{"num_hidden_layers": 11, "hidden_size": 384, "num_attention_heads": 3, "num_key_value_heads": 3, "head_dim": 64, "intermediate_size": 1536, "vocab_size": 8192, "hidden_act": "tanh_gelu", "norm": "layernorm", "norm_place": "pre", "norm_eps": 1e-05, "positions": "rope", "rope_theta": 10000.0, "rope_fraction": 1.0, "qk_norm": false, "attn_scale": 0.125, "bias": "none", "tie_word_embeddings": true, "parallel_block": false, "extras": ["capped logits"], "init": "normal", "init_std_qkv": 0.0265, "init_std_o": 0.0375, "init_std_up": 0.0265, "init_std_down": 0.0133, "optimizer": "muon_variant", "learning_rate": 0.00136, "lr_mult_qkv": 0.4, "beta1": 0.9, "lr_head": 0.00603, "warmup_steps": 200, "schedule": "wsd", "decay_fraction": 0.726, "decay_shape": "linear", "final_lr_fraction": 0.05, "batch_tokens": 65536, "max_seq_len": 512, "doc_mask": true, "train_tokens": 349700000, "max_steps": 5336, "dataset": "wikipedia_en"}
MLP neurons of a small language model. Each row is named by its layer, matrix (up: input weights) and neuron, and shows model dimensions 160-287. Each number is 500 + 50 x the weight over its row's rms, rounded and kept within 0 to 999. Numbers have three digits each.
After each neuron's rows, "fires after" lists the tokens most often just before its 100 highest values on Wikipedia text that the model never trained on.

L3.up200:541442552479453464459477494599424491504589525509553451519571578496386496481499471405466494514484473432564557510505508498490477526511456504572609502587488414508446544467490533512563497455494483580551516431528510445352508464532557518483465503504460490467485401511510440512479489467444524399533451498580534535509508456499447462465599581424442480532497543517476515545509561510456481477467
fires after: ",", ".", " to", " micro", " and", "-"

L5.up1485:513477574631477469661494664472443486473524493621454500480534532501383468479471505477513509519510452418490515491548500485596452508500423573551496540528541537487517446488458480542496501524533547544501498461487541518564530515520475516582502485468475521504398371449559490519433567522458521494538476545489452442484495604536542508429516575410480509421475554491477537442533559414477450545557
fires after: " |", ",", " the", " and", "."

L4.up737:528513484548499495515458501556481472445423494572544534532510568539479434398531593505537480533492506385440527436456570526495479547563512487401559504521524561536557482497447463539485498499513470482474578544510476568446570422497558473451533533482535561424477492540416557563604499474464529580532383494505480528488526500522505632447512526543551469508564429438530415526479503427481464479494
fires after: "\n\n"

L6.up787:525542469579504545518444452585549495434455504610494498543591486558472493539489406438471506521464496529543465546562465517580532584543420432522522469344436475487513478448514442554477600601464554489548522506431443446497508597573556431518518549478518467494527534580481532448474511493504492495475431573546524506535488447505472400502485498436491480424450435374459513532484575581489472564492
fires after: ".", ",", " |"

L6.up982:483496501525463452572477398613611478515523542541480424435543463481425432588457406452476440434513471445452521491527448502505451485596526542501541471370511519502412508505449552413501428534490498431667503531539619471455537501538522494536507410492626481527515503511478501545562533475579489575559510454509487481501467484438426482505495502466455519486462540524538454481468500498484490486582
fires after: ".", ",", "%", "\n", "\n\n"

L4.up397:498496532559454479557465449495447476474460527562454466487460512449537470440531490439493560491546535543456512589518466439560484469354478543500510520555481554550424496504570495519460526558491450449575513487642549483449453503387514457406456578513499531434539486551554614452602494487544381482560534527501440541520582455493542543446521579695409488514491555414572515454449563504467586559527
fires after: "-", ",", " al", "\n", "|"

L4.up532:464593535437560489447436478413592575467526512481513423488461384445531473526530554516543477475486472460397455557451528509490538503389504430442506482457526643572601550546543529417569469430452527542506508482494424468482429492524485485462512389542501475531486541524475472450406526542507486488513516432482449483448540497499446448515460448498489606488593511487458475497498566565621391445463
fires after: "\n\n"

L4.up1368:515461434527577486520537468539436380442492464572484493533516533542508439453574517478507513456492460383563640543449501430611460543467471477535477485432544483548538478501471521475512424556469519437470567498493474490588525529516518587517485535502578577513490474597597549455491530538495437537446521492446488580563466426588520539390537483602422451574517450478592495592514635482483478510557
fires after: " the", " The"

L3.up1507:542512579472394513564535502579499489496497453570488557575556524433468512620509519467433520458513436496512433509517497484517545542526476585409536607455475507476506532452581448486474436523471462542551593554493451439499475531479491500527546485450479504483463509509516511535517468581404612482499463466515491415409451541496525465532549483404437547341438510454412513542515492492459448478456
fires after: " |", ";", " \"", " ("

L3.up1483:539500422486471523577506449483512502472550529499614478364467433534493483513425410523443392488541538518443445438548565492483505481453532486525476499462470613519529510543520556458497531492501506476554584524524522522544504456585551622472451496508500430513454489511465543533493532593485511495535521492484493452511503543484435558428533456494431542526442550497556564557529595441547509545594
fires after: "\n\n", "."

L3.up570:547532592486430494551526499482453558511573513509480608570553443464415525482509526451530490403446442455504441442497451526476468551481537463507517487516534503552465473426516437477543481519611550456453515503509504449482505565561479494364520496546493455556493571578501428460505540510584566555505594480433503499429368475539457565479548512417473504513470443540498493568542558476509518452633
fires after: ",", " that"

L5.up933:439480542554508470496552501508523479436537558517514432485498450494538551534608463551527503485519551541494601454474495482431507501505467458427544539527433361447481460612553513529435474502430509543507500397546517416405429429506536530445512504457432527524539485559546415494509377484560574469474607468523398471374501515427513524535496424468496561556488543530526477562572493388496506456386
fires after: "|", "-", "We", "000"

L4.up187:586436522494486513558525511400564462532526555485484413468490508433560542402562525468479461407459472572452516471503540543603484441592449537534574445519571565535550505499517517517520392503486490450474544446469499460504501519506459482447586446468461535427431536497501453423555537555428514546393593419515454509467441549535452468528472544392570582495493444500579524483440474555461581462482
fires after: " is", " was", ",", " are", " in", " were"

L6.up7:453505576542493551509502470469464485493535543540507554530593438488410457496444455464506410568443502504497487498541457508468464475609446511560508467611520522532468455450522541490482506515498453521554558507625555529458527556457558388591473429394491583555470494591514527545448469500394489451461481481510488465606485469473471457449506407411566503483488550384464480582449440436409474506482
fires after: ".", "\n\n", ")", ","

L5.up542:634479477483461489536529558508546515504516464492404446406463498506519567414498438545470459485406518497484433507479381567521465438460493585500500467524526450509486560456534511463579433507511430500448492501386595553462543516540570458512446507430604452406498517483489540532554347487453581536455524489454513443456469397516501569512437404514542537393487523456468475528535517547441519489541
fires after: "=", "See", " was", " is", " also"

L4.up1478:518555486549440541354542420523520578522473412484464456541508496514580521521480539504472476512496453488581445540574453504483446527473482493497551524597497413519467493487514488478454466468484423517548507582526524430481509428487596462572598475512436468494560508534589421392401536464533534419459524459418454398470441490564415498446576476572433552475449569591506478394490501459549435457489
fires after: "-", "D", " (", "°", "′", "B"

L3.up1019:566444534474484572504367520477431483540539488439550507485518461470456531413543544469598491436439506495475421470528516566527495543540442494408487541513460566437493460458407459424596403528520399456397570522545466464515489530475445553509553471577593473516501514488436477529499563546517457556463407536507484435506492469509422470413564469543427467394533504564519524603582519458526500413494
fires after: ",", "=", ";", "-", " ("

L5.up1018:562417423514493577558456509463460544485451635407519511491497522540567563487478461511482421477501562529345475458502437543483485410478451572464474477648432495451454587388604537636536430560550485500463544455515459453421520486535602539532511509500513512413473568532507485430553525494485500534542554508489427502497456603577463427482510512470586479528544519442556511489585477480504560464461
fires after: " was", " were", " is", " been"

L4.up1363:493492531473572405525524510488577488494554428548461462578470494425548477501508534563581524567402502560579548516453473458482499531514436474536499436506551610535483597497468549433529484527452542532489621472518532521520482533532403534502517496484468457524428562492532500448488516490514499485562411472467477506465551535584422422516510437618510527482484541475457480491484457565490504550434
fires after: "\n\n"

L5.up798:461500504494567387475546397573385513506534517478500516483434440471400462386618555501515422483492506435485453486429522537481443511452512499520522534438546527551470511473532527603507477525366485442434424524553430544609440427516457459526533476465496498514462560441527501481469420575493509482491420422557495577475536474581538539550519400454546535552496537551503480436497458452458578587442
fires after: " the", " The", "The", " a"

L4.up1525:496364470429444511458454549569480490445517513547413654595447489590512450489465429444423503538507520473515453517500493458491476486482528486520467450449480439477454506494566543372504535582595521498524511511523445548449476601534491463393564574505440538501534477505487467506548631613565478576561527508478433428486515526612567473453440527530449397507519536528472506542463480431476566531401
fires after: "\n\n"

L3.up1129:508515461564566441503520502512459503471591509464508534488482467611512441472543475387571530532467435420518536516447520513511474609428478527576512501603549546515470469411571536504547445566519522429474533544431534612572560439607487487481479519521450474474392497515555483548434524525568479496381526530478492460520519553509535580448541439592520449516461529502422472402439517554573532533536
fires after: " the", "K", " The", "S"

L3.up1063:443577574517418546483457534559534483531541460470611500535455479450540546470542509539485427480433476581443510438493581470420436580582515425501426513445513449385519510542512440456490386492500536546533458543521429578479416547565573557556464405573462588499570525514484498492415477422458591547592556515445512399454505439526444471435567448557488483546442537549530498468521584383543460498503
fires after: " (", "-", " [", "We", " le"

L4.up295:489519457495520424489490585471596470464467509551394578542489544515484469451513492556460575535567564511423525374441436422453454517485445520460490552487509513502491494469474448464590526496602490552550497481534481526383472542459414533445520516510561561499606493485533496479510451495477528578527386520578424552547481528543472455454420546486529496390573455467499531488461578458591506451447
fires after: "\n\n"

L3.up322:424502463482502574513459442556453554411475614558507526590478572506524567526483483427424424453514550565539493465474499518518515572460544452521517479568506498477518543517557444455557536415366514480579525423487425520485543410505429434443506461468536473510508539506468464475391572446496478523487583530493504564452462426476507449542559490553463501536547480481470538514460443617587602465356
fires after: " of", "-", " D", "D"

L3.up1218:549479402516456461501485532561453540578473386481518612601468456498571571544442443522566547532598549481528501457511443430520615574526515451510475505524489523427463529523475439534533556530473441505472489451436437584479582482582528458491467491460428457480548520480555516481415522449542471498462429422464485506474495435420469523449458552487443528571486582551566494506532467564546463477429
fires after: " Wi", "In", "-", " In", " Pe", " of"

L5.up1252:601594560463473530593520500543491595517478431482518474505547506558449457444531483481606490380462391611407497490538423462482478542494536487595388453537645529551535550547505460429461504484506503450540501491408580414423556558605477571459436495572605556506465502573540464466535401502495513560502503490527482520547442527438423484520450438488594482588522464509502496465485421483490458469544
fires after: " in", " In", ",", " same", "In"

L4.up771:495491448578537467519412473525648458440493529642535454578548443455525440540511517407565555488487507430451476483486464481498555478488435553467536392578482595470436518545486512562614444489410481499402523550396525417485556473456470545552491573459530554535463566461528517511492465492541404476619510540571434492497425439496432552493535552495488532492435489412474424472453541577566474524508
fires after: "\n\n", "."

L6.up353:442505453425531440533483456472416454450512556462405565528513506526508452540475516444591471487483535481493462581408526486470540472430529500547420484464511564475435525493523383450478550503504513532421539609538535545594603491469566594439517448482449451397477513525487496500565497569429473500572541552527525470581492501517524523389496542569498463451532528504508458533482532559433453457532
fires after: " |", "|"

L5.up370:439522512435501476496539492487534478571526450504594561583543467482454471543471486430508380534433552462503500476468475502548476477585414475488515519584608455454553556481515579446495427491508592606560521522500579458539571527510560520471532416478423519548542562509439483644403493535594516433560489513479549462525467458518426544479573485490465446559530514581553557446459476420453443390430
fires after: " (", "-", " his"

L5.up860:377546529546594512579431559531511504553541619551572414512518428511539499483483467477466552540462520488418439480471491534489551473475512515530470467532442560595532539565478533435538505408542481544555502481548524559583535554404446479413539563483499530554462460515513436444590492438489480546570512515445514485518462507461596571544592539443493479571551503459558480422452576528488470514552
fires after: " |", "|", ",", ";", " ("

L4.up334:484503437568469587530478554431560518468477491451502547491424449515471470441548567464437567565474444464428463489551485474454507603452420523502536527505546589461570551508507467476562424519452519461509521535555495472434415521574428512467558442464540538451394493551508432503497519527485503550495480442563470533492559514502492513483463495496502513454529495440445528534496550519588486516478
fires after: "\n\n", ")"

L4.up924:444578551516546479541538496534527494540476488567575480490508520504557514476549518471491510550477394517468518515476570461455551522479541473477511496485464487466491543453533494432504456463431470557516470497398487441522492535588469515570507451556557583420481439499517535410529501476477484502546592463544461381369509475472425476493415538619522426576512546446422480486537526404508532424532
fires after: " |", " (", " on", " the", " side", "-"

L4.up718:510416537413444548568404503597534487503562605518519526540552444395492498489538549458482493546497505507414422508444572536475619439476454590463504499550508635525491542486554524499581459532491430494535478479484468457455510457450555505506425475497537577503537481520443430432537592456519508513555519493425408492586542470511463590525443483500555450570451506476572435551457455432456442420513
fires after: "  ", "|", " |", " one", " been"

L4.up867:507547468501471507467520553545480450536481519509471517484471540540502525484513516454487552446547462454521439554505485537449567558474424471516482566498513562484393503403552475562544420610538487463493513479523421512468483575539463422474489471529360544398382499448443472574460440385545466479505481499576534495410544475435428452400486509495449394454542534518349480524412396478490530530483
fires after: " the", " Ne", " (", " acc", "S"

L4.up677:411525530543582494447404607481481488536484403497394393477583559507519524538431437526546503485484534444439407503430496434485575521449510536423375521423433564506467468479592528430484470438433468464420448505532514462519469559568560511481452471503534509488556517509503500471552494594489546503500445470543525512535544457476508464523471540427497507466539484518516577516442533567425581418505
fires after: " |", "re", "."

L3.up612:436468464505546476453440462440455555527539456507557400515506526590492480443591516462370536572566509519477509515383558582544481483515556573448515518575492406448564512493578477590551452440568570468529464581558534570508492513488492548514476375574486434530474458539483501512416501531440549530437555368456532435513487420512474543435605488489612583538452466484424396528568592511533500482494
fires after: " the", "The", " The", " \""

L3.up1270:420572548491529469512431543495487558555506454411511576587577596529473453543537404463555470493515483453482590401524479409516504485477477497486545419418521486454487565513570502550491483508493502394431442603449448550538566509458423515501502549581425497493432516553504515502493395450529444485453618513443624477562476441449494579502517441525482607589422501465424500539602469521552538481543
fires after: " the", " The", " was", " of", ","